Weights of a small transformer language model.
Size: vocabulary 44503, 52.7M parameters.
Architecture: RMSNorm before each block, biases on query, key and value, tied embeddings, normalized queries and keys.
Training: 797M tokens, 6083 steps.
MLP neurons of a small language model. Each row is named by its layer, matrix (down: output weights) and neuron, and shows model dimensions 0-63. Each number is 50 + 15 x the weight over its row's rms, rounded and kept within 0 to 99. A neuron's up and down rows have the sign that makes its largest values positive.
Before each neuron's rows, "fires before" lists the tokens most often just after its 100 highest values on Wikipedia text that the model never trained on.

fires before: " the", " a"
L6.down145:50 59 48 55 64 71 56 42 51 49 51 60 59 62 48 93 42 39 54 59 42 80 47 56 51 44 27 68 13 38 35 42 60 50 21 35 23 48 48 32 62 37 47 36 56 36 45 37 53 62 79 51 32 63 57 61 60 31 55 32 64 57 31 61

fires before: "\n"
L6.down904:43 36 30 72 65 23 30 59 28 51 30 41 43 81 17 41 51 43 64 67 43 80 57 49 70 46 53 57 40 52 62 53 43 41 56 48 45 55 42 48 50 39 51 38 72 50 74 53 53 45 42 57 62 42 46 59 57 37 50 45 45 47 41 41

fires before: "\n", "The"
L6.down688:54 46 79 55 49 47 41 38 57 47 68 49 38 48 53 83 45 82 71 72 57 54 57 48 42 35 38 48 30 42 40 56 50 26 19 61 65 27 40 61 47 49 38 72 26 51 22 77 63 28 25 49 76 61 51 77 35 42 65 62 55 56 62 70

fires before: " |", " 1–0", " -"
L2.down260:48 66 46 65 46 38 51 75 51 43 52 67 42 44 71 72 32 81 47 48 42 55 53 63 69 63 62 49 55 47 51 47 63 74 41 68 56 62 44 30 62 49 43 23 39 50 62 56 57 38 52 34 64 76 28 42 36 59 56 35 58 46 61 66

fires before: "|", " in"
L6.down1092:38 86 39 41 39 64 70 53 59 41 55 28 54 48 27 70 75 22 36 44 43 66 46 32 39 45 67 48 43 60 43 64 60 81 76 40 47 46 35 36 39 59 44 50 40 30 45 58 68 49 62 99 95 64 50 18 49 54 44 71 52 62 58 30

fires before: " to", " of", " in"
L6.down995:42 58 50 51 22 60 45 44 72 60 47 36 41 62 38 57 21 57 38 45 55 47 60 39 56 54 55 60 41 59 52 49 59 44 71 58 62 84 59 71 64 57 27 67 51 76 57 74 58 54 49 49 32 65 62 40 44 46 36 54 39 38 41 44

fires before: " of", " in", " to", " that", " such"
L7.down848:67 58 54 42 52 43 65 37 46 23 75 40 28 61 66 09 44 19 29 21 49 63 66 37 29 41 78 30 15 68 38 55 64 44 61 63 45 22 98 34 45 49 38 60 47 55 63 48 44 60 48 24 50 44 45 48 41 48 49 46 61 54 38 45

fires before: " |", " to", " m", " females"
L4.down255:66 41 61 83 42 65 59 42 61 38 62 31 70 42 77 60 78 32 39 37 38 28 33 58 41 11 52 27 28 44 37 28 60 37 72 30 42 45 52 20 57 71 31 60 35 64 41 58 56 52 64 60 39 59 62 60 45 48 35 49 44 29 64 59

fires before: "\n"
L7.down172:57 55 58 26 21 21 48 21 37 62 49 47 44 43 76 61 38 60 56 32 64 45 51 44 45 39 57 34 57 44 34 43 23 42 58 63 35 48 56 66 36 45 74 52 60 77 39 54 61 59 57 65 72 58 64 67 42 46 36 71 50 55 45 29

fires before: " in", " on", " by", " as", " for", " to"
L6.down786:61 56 32 67 52 39 43 34 51 43 42 32 24 55 65 42 65 60 54 39 58 59 56 33 57 51 68 39 53 64 52 42 46 40 63 61 27 54 70 59 57 59 46 58 43 48 71 38 33 72 76 72 49 71 42 59 42 60 34 67 55 49 51 30

fires before: "\n"
L7.down1171:78 65 72 84 33 60 54 59 48 58 70 57 30 55 37 63 51 40 61 44 24 73 56 56 38 18 58 47 36 47 61 46 39 59 47 65 57 36 52 42 63 44 58 53 54 80 80 46 62 35 61 55 19 76 39 49 48 47 38 74 46 31 26 40

fires before: "\n"
L7.down10:69 57 60 71 67 56 40 35 35 73 32 81 38 89 59 30 46 57 60 74 54 30 54 40 52 41 66 62 34 62 40 24 54 49 66 55 76 36 40 24 36 44 28 39 41 42 62 50 59 55 52 46 60 31 59 51 36 15 59 35 62 48 33 55

fires before: " |", "–1"
L2.down1056:63 52 66 27 50 38 52 72 38 59 68 48 61 49 59 87 24 54 54 35 45 64 39 48 68 78 50 37 56 65 22 49 62 61 37 63 64 39 28 50 47 80 66 29 57 54 55 39 22 68 40 50 67 50 46 61 47 55 52 44 37 64 58 44

fires before: " |", "\n", " 4", " 7", " 8", " 5"
L6.down1340:60 40 47 55 48 49 42 44 59 76 47 59 34 40 23 54 69 35 51 51 38 54 61 15 68 34 55 37 57 49 48 54 60 62 45 53 71 44 76 63 44 63 35 59 56 54 72 50 57 20 43 28 69 48 47 55 38 65 51 73 43 37 19 46

fires before: " the", " a", " his"
L6.down605:47 76 50 36 58 35 32 48 29 37 48 61 32 49 62 68 49 60 55 68 70 55 49 48 60 42 46 58 74 65 55 56 53 46 74 51 45 51 49 36 07 36 36 31 70 64 45 61 41 61 73 45 52 98 46 63 51 73 20 72 64 42 37 50

fires before: " |"
L4.down331:60 56 38 49 37 47 54 52 44 41 81 46 17 46 57 68 56 48 68 16 66 27 69 37 41 34 43 39 83 70 20 67 71 41 54 43 69 43 46 63 23 62 44 49 63 56 46 64 45 40 25 49 75 64 46 47 79 69 36 38 29 76 47 42

fires before: " |", " (0)"
L2.down397:67 59 40 54 29 69 54 59 56 55 40 56 46 60 28 49 33 36 39 58 50 30 46 57 79 46 38 58 37 62 58 40 37 30 48 61 59 78 56 50 38 50 38 28 48 67 30 44 58 53 49 64 71 47 22 57 22 58 45 51 32 53 70 59

fires before: "\n", "-"
L4.down1066:36 47 82 37 65 53 27 47 45 54 65 33 40 60 47 47 33 48 48 68 44 34 40 25 67 22 51 60 70 68 49 62 56 42 55 63 33 23 54 47 47 64 45 60 31 28 70 43 36 57 79 77 87 53 43 39 56 44 56 43 52 44 52 57

fires before: "\n", " ==", " life", " of"
L4.down760:22 53 46 53 13 50 38 51 81 23 54 49 36 71 57 41 49 49 66 63 75 68 65 27 50 11 29 33 35 27 60 39 33 46 77 54 38 52 31 57 35 52 52 54 22 46 34 45 56 49 69 51 46 49 84 53 47 49 62 44 46 39 44 30

fires before: "\n"
L6.down146:69 51 46 24 57 50 38 48 66 62 54 47 34 51 48 45 73 80 48 36 36 71 54 53 77 52 54 39 57 79 72 42 55 60 39 34 78 44 73 65 26 62 48 83 49 61 63 52 63 89 55 34 66 38 53 81 78 18 64 35 57 59 48 53

fires before: " |", ";"
L6.down861:54 45 44 49 52 46 72 37 44 50 37 73 68 69 44 44 58 31 52 48 27 43 46 83 36 45 36 50 41 53 70 42 30 47 52 53 48 51 46 47 67 41 49 49 25 60 64 05 62 70 55 76 36 28 33 44 42 52 51 74 54 54 55 71

fires before: "\n"
L7.down255:57 36 57 61 60 72 70 45 68 62 16 65 81 44 24 19 80 40 41 47 38 34 56 80 65 64 64 42 63 79 52 58 72 44 83 58 63 62 42 48 60 48 37 58 61 67 67 34 51 48 59 53 46 64 35 47 51 62 27 44 47 49 60 66

fires before: " to", " of", " 18", " |"
L2.down254:63 64 54 43 38 48 51 31 58 65 40 46 49 46 40 56 61 37 58 34 66 32 29 71 56 45 58 57 20 76 62 52 58 45 82 80 37 56 75 18 54 63 64 56 62 12 54 79 65 43 62 57 79 55 52 55 30 27 47 39 69 47 79 34

fires before: " |"
L2.down788:79 44 64 45 63 43 56 29 42 62 72 46 31 48 32 60 89 54 44 52 51 25 26 53 40 20 74 71 82 58 45 80 84 40 29 58 54 49 38 55 47 62 17 49 36 47 42 37 57 46 31 52 63 64 50 49 40 71 37 50 27 57 62 44

fires before: " |", " season", " season.", " season,", ";"
L7.down1154:83 84 46 33 45 48 32 55 52 41 42 29 52 41 41 57 29 52 42 43 62 34 27 34 53 22 48 69 49 72 66 31 32 49 41 58 27 54 48 48 48 37 34 44 54 48 65 34 33 38 44 40 53 66 55 70 36 31 53 53 24 53 47 55

fires before: " |"
L2.down312:59 43 36 34 50 45 49 48 57 40 59 40 68 54 35 63 69 63 54 51 39 61 25 64 62 50 45 71 39 37 47 76 59 52 56 26 63 53 58 73 36 48 64 52 41 88 32 36 45 62 52 51 48 51 30 47 60 36 51 57 34 63 41 53

fires before: " the", " his", " this"
L2.down627:47 41 62 73 52 62 47 52 52 32 30 51 11 41 51 23 32 29 74 47 64 47 60 39 49 24 46 72 63 59 54 49 59 49 50 37 42 36 53 32 53 38 62 63 35 54 51 53 45 42 64 38 48 52 66 46 50 18 19 44 73 68 15 51

fires before: "\n", " |", " ;"
L2.down86:49 54 45 73 31 69 73 38 40 68 39 83 51 41 63 82 40 75 44 35 22 34 28 56 76 60 30 35 58 63 33 47 48 12 76 47 58 45 45 42 58 48 47 41 29 66 29 17 47 42 29 58 65 38 58 55 54 77 66 56 31 46 55 53

fires before: " the", " a"
L7.down267:59 49 39 58 41 34 15 65 55 52 30 37 53 41 41 41 44 51 36 48 57 59 70 67 56 57 53 63 55 78 61 47 72 26 67 34 42 52 67 68 20 48 44 53 54 41 39 95 34 35 16 59 41 60 48 75 17 51 46 49 56 92 02 49

fires before: " the", " which"
L7.down1332:28 75 53 45 68 70 22 53 51 57 61 11 36 56 55 74 38 54 47 36 62 22 59 51 58 44 41 37 79 39 74 61 50 54 72 80 27 29 42 28 39 60 66 44 46 36 55 51 60 55 78 71 52 33 76 32 44 35 52 51 61 32 51 47

fires before: "\n"
L7.down706:34 53 51 70 36 48 69 59 40 43 44 58 65 43 39 51 36 34 43 40 39 58 58 67 24 71 61 56 56 45 63 55 65 31 67 54 49 46 32 39 49 31 70 65 46 39 42 26 41 26 43 33 57 62 47 39 72 37 45 47 77 52 54 64

fires before: "\n", " |", " Result", " Rank", " "
L7.down142:30 46 76 73 33 69 47 62 49 41 42 45 69 26 39 47 38 82 38 70 50 65 48 53 54 48 58 30 43 50 62 40 47 56 58 54 66 54 38 38 59 62 47 34 46 74 43 60 41 40 36 71 47 59 37 59 50 37 70 58 63 41 30 34

fires before: "\n"
L7.down385:81 64 45 60 48 44 43 83 46 25 66 58 28 62 24 60 50 62 38 50 34 67 54 27 40 43 52 47 47 71 54 28 58 46 50 40 32 28 47 42 60 44 44 61 67 54 64 57 34 44 67 58 58 70 48 69 57 78 39 71 43 53 57 40

fires before: " York", " South", " Testament", " Zealand", " York."
L7.down100:30 51 50 47 52 50 47 60 46 47 58 61 34 42 41 37 36 54 80 44 59 35 36 53 38 52 66 61 13 51 36 58 50 58 66 59 55 48 63 66 58 72 45 55 63 51 50 48 36 44 39 23 43 69 34 43 65 53 56 36 61 40 54 42

fires before: " |", "),"
L2.down946:26 18 66 63 43 57 58 75 56 34 45 63 26 35 45 74 43 53 58 33 45 49 33 40 32 73 63 44 39 42 48 52 71 25 85 53 72 53 52 45 40 62 59 58 22 48 43 60 83 56 57 45 48 77 55 58 40 38 52 24 31 52 81 54

fires before: "\n"
L6.down936:54 59 23 29 67 47 46 21 34 54 51 38 56 53 46 28 54 50 37 38 39 42 30 41 48 26 62 54 69 43 56 34 36 52 69 45 67 78 53 29 61 62 57 53 50 49 70 55 70 64 42 21 81 45 67 58 75 62 59 46 45 46 34 57

fires before: "-", "\n"
L6.down1043:70 54 60 30 73 52 51 44 44 53 41 49 40 49 63 62 63 28 60 56 59 16 51 39 32 30 33 35 50 58 67 70 58 42 53 78 35 38 80 72 53 44 47 47 70 45 36 54 46 53 78 35 44 53 29 10 48 42 58 36 88 47 50 23

fires before: "\n", " ", "19"
L6.down13:40 21 50 34 98 51 50 73 57 61 32 28 44 42 66 77 36 38 54 72 48 44 34 38 59 41 28 12 53 66 61 33 36 41 63 55 35 67 28 62 46 53 61 57 61 73 45 78 58 17 58 43 51 44 64 52 49 53 38 51 24 63 26 49

fires before: " |", "78"
L4.down568:60 46 63 70 66 48 69 62 56 51 64 78 46 43 61 63 50 49 43 28 47 72 76 56 45 46 36 55 50 36 48 65 52 69 53 62 53 40 60 42 87 54 34 38 33 42 54 28 23 53 75 54 36 65 30 42 33 29 69 32 64 62 51 45

fires before: "\n"
L7.down727:60 23 71 25 55 32 61 30 35 42 50 44 41 68 41 51 25 45 69 49 28 26 46 20 53 43 65 36 73 29 56 72 84 57 38 55 39 56 63 41 31 52 46 67 63 18 64 32 47 45 48 42 59 39 34 37 60 51 29 51 57 37 55 48

fires before: "|", "-", "\n"
L4.down1170:54 72 46 41 42 45 36 64 32 65 33 38 44 39 48 54 39 62 42 58 49 67 55 66 60 31 29 50 30 62 64 58 47 45 43 69 41 44 30 58 45 57 22 54 40 50 42 62 64 75 64 80 33 85 53 13 32 62 60 62 67 64 54 41

fires before: " |", " —", "\n"
L2.down285:44 34 74 86 45 71 43 68 36 44 41 29 39 49 69 48 68 58 51 60 86 22 39 47 50 36 31 41 20 69 61 54 38 54 44 50 56 54 55 57 65 62 60 64 53 68 62 48 51 58 62 42 46 52 52 56 63 34 61 14 58 44 32 70

fires before: "\n", " the"
L7.down828:57 49 57 46 37 56 41 39 30 80 46 30 52 60 57 34 29 38 51 93 28 21 50 45 43 56 40 63 41 58 70 43 54 78 49 38 61 53 47 37 23 35 28 29 60 56 42 47 51 48 41 44 79 67 44 40 63 55 47 76 74 33 34 53

fires before: " the", " a", " his", " their", " by", " regulation"
L6.down1243:56 81 45 61 46 35 30 38 47 26 48 55 42 54 22 45 54 61 60 55 61 60 38 96 46 60 50 44 47 43 40 70 60 55 48 42 82 37 57 44 37 55 41 57 65 53 42 69 68 38 51 61 70 60 46 85 45 39 56 44 62 80 17 62

fires before: "\n", " mi)", " metres", " mi"
L7.down389:38 40 62 25 59 39 39 60 59 27 03 30 63 65 58 42 49 51 38 72 56 15 70 57 67 62 40 41 47 50 70 61 50 30 56 30 42 44 32 51 69 59 38 66 41 25 51 50 53 65 63 46 45 53 68 80 45 54 57 30 44 22 42 49

fires before: " is", " were", " are", " of"
L2.down314:53 39 58 52 69 19 53 62 55 55 43 37 52 64 47 54 43 60 39 42 61 42 65 64 52 56 34 63 45 73 46 46 48 48 43 43 83 69 47 64 98 57 60 70 44 62 46 44 39 63 52 35 72 50 31 61 40 66 31 40 30 31 28 46

fires before: " |", " A", ";"
L2.down1017:50 52 59 54 44 39 64 49 40 81 44 35 58 56 46 46 84 59 59 37 35 46 59 53 48 53 53 37 42 40 42 55 47 48 33 67 49 52 45 53 57 56 46 49 29 52 56 80 17 68 80 41 48 49 54 57 58 53 51 72 36 75 10 48

fires before: " |", "50", "00", " (s", "5,"
L6.down37:50 48 50 39 57 84 19 79 40 27 42 53 40 59 46 30 60 61 63 60 30 40 13 19 24 45 59 14 71 65 49 34 51 71 69 52 45 66 39 53 22 49 71 47 62 47 38 33 46 71 70 44 44 48 63 34 42 55 70 50 58 78 44 46

fires before: "-", "|", "\n", " •"
L7.down640:41 81 47 49 22 33 22 52 45 39 49 56 45 46 33 43 74 21 26 63 29 59 47 54 47 36 53 52 25 55 77 52 57 40 36 54 56 63 61 68 59 53 32 49 08 41 83 67 54 56 63 68 56 77 53 47 29 34 33 54 47 49 50 52

fires before: "|", "-", " |"
L6.down1274:49 44 45 34 43 37 54 35 46 39 41 74 48 45 45 72 31 34 42 56 52 66 45 47 46 48 39 54 41 52 49 50 57 38 60 54 43 28 61 40 30 40 64 52 65 40 54 43 76 59 67 86 71 33 42 40 31 45 67 55 69 60 45 44

fires before: "\n", "T", " -", "19", "The", "Best"
L4.down880:58 56 76 61 65 54 46 50 22 57 51 41 55 24 47 68 35 62 51 34 38 32 35 66 41 27 42 51 71 53 53 64 32 43 32 66 20 53 44 42 60 34 50 62 52 73 75 58 19 46 56 43 57 62 62 24 72 36 34 58 68 40 41 52

fires before: "|", "-"
L4.down1026:58 57 43 43 52 69 52 54 45 41 27 59 50 51 57 61 69 46 25 34 62 63 56 32 31 53 40 42 56 69 79 37 48 63 61 31 62 42 54 56 35 57 22 59 69 34 55 63 59 45 63 38 52 39 45 54 63 39 57 61 46 58 44 65

fires before: "\n", "-", "|"
L4.down920:31 41 40 39 50 55 42 46 44 53 45 54 19 33 47 58 59 59 38 36 42 53 44 41 61 44 55 62 44 68 76 22 59 57 61 50 44 28 78 50 64 53 46 52 68 59 80 54 38 65 58 29 54 62 47 53 54 48 35 53 59 22 54 42

fires before: "\n", " |"
L4.down998:53 56 60 33 66 49 43 44 37 31 45 46 49 54 41 50 50 70 57 66 57 63 52 36 82 53 34 26 62 55 64 55 79 42 63 71 44 64 35 59 49 44 53 63 58 54 31 57 70 78 29 40 36 66 42 45 67 43 32 40 52 48 44 47

fires before: " |"
L2.down344:53 61 50 00 47 81 31 35 58 70 33 35 39 41 50 35 70 66 42 60 52 56 37 42 43 67 57 57 54 72 50 18 40 14 34 57 61 64 49 48 24 64 31 29 60 40 41 38 56 68 41 48 81 59 24 74 29 77 35 55 50 30 29 66

fires before: "\n", "-"
L7.down482:29 37 50 56 65 67 27 46 83 50 59 43 62 32 52 47 56 64 58 42 39 30 67 67 39 55 53 49 80 35 72 40 51 46 45 52 69 42 29 45 36 29 74 68 42 51 57 39 55 43 72 60 35 56 58 54 57 59 46 13 46 40 58 47

fires before: " ", " the", " Team"
L6.down379:70 44 62 66 67 59 51 41 41 64 35 33 71 52 47 44 42 42 51 52 28 56 54 43 68 60 81 57 47 80 65 35 48 84 32 49 42 21 49 59 52 36 72 45 35 43 34 46 61 42 44 40 49 82 54 38 40 19 51 42 58 48 30 40

fires before: " 0", " 1", " ", " 2"
L6.down85:54 30 51 47 79 65 44 29 39 41 43 63 62 29 61 34 68 54 47 66 51 73 19 55 63 54 47 78 65 42 62 41 69 59 16 61 60 61 49 24 70 49 74 25 47 31 49 26 39 48 68 24 54 42 48 27 46 00 60 53 87 76 55 56

fires before: " |", " =="
L7.down820:42 64 32 45 58 72 70 47 75 58 41 57 63 40 52 76 34 58 63 56 48 51 41 52 51 51 41 71 36 52 59 41 41 50 63 44 29 64 11 77 67 30 66 14 20 48 42 47 40 52 66 31 60 47 22 61 35 50 12 58 31 30 59 62

fires before: " |", " 1", " Score"
L7.down183:81 36 61 53 42 48 25 60 57 63 37 69 45 69 31 53 51 57 39 51 84 44 45 30 51 55 24 27 43 32 24 43 67 50 71 59 66 59 31 69 51 41 56 14 55 69 79 17 67 53 80 82 29 49 37 44 57 63 26 51 24 44 66 32

fires before: "\n", " =="
L2.down100:47 46 55 45 66 69 51 33 47 43 37 48 72 44 69 60 64 50 66 30 38 46 36 55 46 89 40 34 33 60 45 47 67 79 76 48 42 45 39 47 73 43 76 52 32 47 76 55 23 49 51 48 68 70 70 39 63 45 56 56 38 41 57 28

fires before: "-", "|", " in", "\n"
L6.down428:62 38 53 78 47 64 67 25 74 74 39 28 47 52 41 34 44 54 70 44 70 19 51 77 48 23 40 45 42 47 66 47 59 41 40 89 49 43 65 75 32 37 30 58 34 39 70 49 33 42 60 46 32 34 42 36 52 47 49 54 33 56 50 55

fires before: " the", " his", " a", " this"
L4.down774:43 57 68 64 59 42 43 65 52 44 51 45 44 48 07 64 39 76 78 37 68 70 51 74 53 59 53 73 46 70 67 23 51 35 43 22 48 57 18 45 53 48 45 45 44 76 39 46 53 55 23 67 28 50 61 42 49 39 25 34 34 44 52 74

fires before: "\n", " ", " Swing"
L4.down584:54 35 44 36 76 61 67 49 57 45 45 29 56 27 70 53 71 57 57 63 55 48 65 61 47 29 35 54 25 54 37 40 60 62 37 39 38 40 34 73 67 69 46 66 59 52 35 80 61 29 81 68 79 46 39 50 46 66 75 65 30 36 47 41

fires before: " |", " the", ";", "7%", "4%"
L6.down1044:46 70 36 49 60 62 60 39 58 64 51 74 58 65 37 35 43 28 41 69 33 27 56 44 72 46 53 09 28 33 43 18 53 57 57 52 68 61 35 26 33 77 53 33 61 52 69 38 69 73 47 44 41 49 39 41 25 41 32 58 77 68 53 43

fires before: " |", " 2"
L4.down980:69 36 62 62 29 59 49 25 58 48 44 48 57 63 60 41 29 24 27 68 37 42 67 41 53 42 38 52 58 40 53 73 67 20 43 35 45 37 40 82 51 24 57 38 28 46 69 48 37 60 58 90 40 45 58 48 19 36 50 84 38 71 65 52

fires before: " ", " —", " D"
L4.down1191:49 38 47 21 72 58 59 60 45 42 58 05 37 44 50 68 40 14 41 46 51 55 34 26 60 21 46 46 27 19 51 71 42 58 18 49 29 42 31 28 68 43 79 52 63 42 74 74 72 63 19 48 46 55 56 58 46 56 42 47 63 35 13 59

fires before: "\n", " |", "s"
L4.down54:43 42 33 39 57 55 80 40 36 64 30 54 76 41 45 33 34 63 78 42 46 82 42 51 54 32 67 39 59 39 29 31 74 54 39 40 43 48 35 47 59 49 33 51 53 67 55 65 52 67 71 78 47 53 47 50 79 10 34 56 55 67 33 75

fires before: " |", " (0)"
L2.down735:67 47 49 37 57 75 48 71 41 50 45 54 49 40 52 53 80 30 65 46 53 43 54 64 49 39 63 36 42 96 57 43 15 47 29 65 32 33 42 58 45 28 54 40 67 63 56 38 54 55 57 58 36 57 46 45 48 43 83 31 58 41 41 61

fires before: "\n", " ==", " a", " the", " and", " an"
L4.down231:37 56 20 47 54 55 48 43 52 52 45 53 67 68 62 78 38 46 67 31 47 51 59 70 73 60 59 24 45 49 59 40 64 86 24 50 47 60 41 75 33 42 60 63 77 24 51 60 72 68 76 29 47 47 72 50 44 34 53 46 51 41 72 46

fires before: "\n"
L6.down73:70 68 44 51 63 44 59 52 36 68 65 28 40 60 52 57 64 71 56 19 53 49 47 62 37 53 55 42 36 25 64 59 60 47 71 59 56 62 53 49 74 35 42 53 62 57 30 57 33 68 47 14 53 34 51 52 40 46 49 55 43 64 45 56

fires before: " |"
L7.down96:34 52 37 30 37 64 65 62 66 72 75 56 56 61 55 58 27 72 52 72 32 45 42 41 51 35 00 55 59 47 51 80 43 40 65 52 53 69 51 54 99 56 41 69 34 46 35 23 22 53 65 49 51 53 45 30 83 51 34 37 39 28 39 57

fires before: " the", " this"
L6.down400:49 49 89 37 80 61 42 29 58 35 85 71 55 58 69 48 25 51 15 50 31 72 69 63 35 57 32 25 45 59 52 42 53 54 56 22 36 41 67 33 51 43 50 19 46 29 35 30 31 47 45 77 71 72 41 67 62 86 33 53 64 38 45 62

fires before: " of", " had", " were", " from", " |", ","
L2.down126:46 49 56 27 48 28 28 38 71 37 60 49 48 36 47 44 55 55 63 30 32 37 42 53 57 48 63 48 45 38 43 31 42 42 62 67 63 35 68 56 76 69 64 24 52 70 37 62 57 72 41 52 59 76 49 36 73 59 57 77 64 54 45 41

fires before: " of", " in", " to"
L6.down941:67 36 39 41 64 48 65 63 37 22 51 42 36 65 39 60 71 49 66 75 34 55 57 49 76 38 68 46 80 57 80 66 53 59 68 70 70 45 44 34 63 67 49 73 51 42 41 26 58 42 55 62 25 58 42 38 55 50 39 59 33 49 77 17

fires before: " with", " of", " to", " between", " the", " in"
L4.down562:39 28 76 91 56 42 45 48 48 82 51 43 70 85 35 46 33 66 74 54 24 65 44 75 75 39 44 49 53 63 45 87 17 42 41 61 36 45 47 44 26 49 77 64 49 42 27 45 57 43 45 42 84 32 68 64 51 41 38 41 56 75 53 36

fires before: " |", " in", "1%"
L4.down311:62 62 35 59 47 54 50 66 48 55 61 61 49 50 90 45 41 56 71 72 46 83 61 54 73 53 62 63 45 34 51 55 81 59 45 45 42 32 26 25 66 51 56 51 42 32 58 33 54 62 36 42 43 41 22 54 48 59 41 79 60 40 27 47

fires before: " |", "\n"
L6.down832:43 70 52 52 65 14 48 43 47 50 30 66 52 40 43 62 49 45 49 27 51 50 55 38 46 61 40 61 58 49 33 58 42 49 08 47 35 44 42 35 48 32 78 57 34 65 47 56 79 58 30 54 41 51 66 51 34 55 34 75 53 55 54 53

fires before: " |"
L4.down353:50 65 54 43 46 44 46 54 41 53 48 41 51 49 48 57 60 53 43 39 49 52 46 38 36 41 25 62 22 43 34 70 76 49 74 38 52 42 55 71 43 42 50 31 38 53 71 43 34 30 38 61 59 59 51 63 35 35 35 52 36 53 68 75

fires before: " |"
L6.down248:46 36 50 41 97 66 61 46 54 54 29 56 43 38 37 60 39 68 38 42 32 27 50 39 47 75 16 14 53 65 26 13 48 56 65 11 66 54 54 35 44 32 48 39 46 43 39 66 45 43 48 64 45 53 39 56 58 47 29 49 54 53 72 70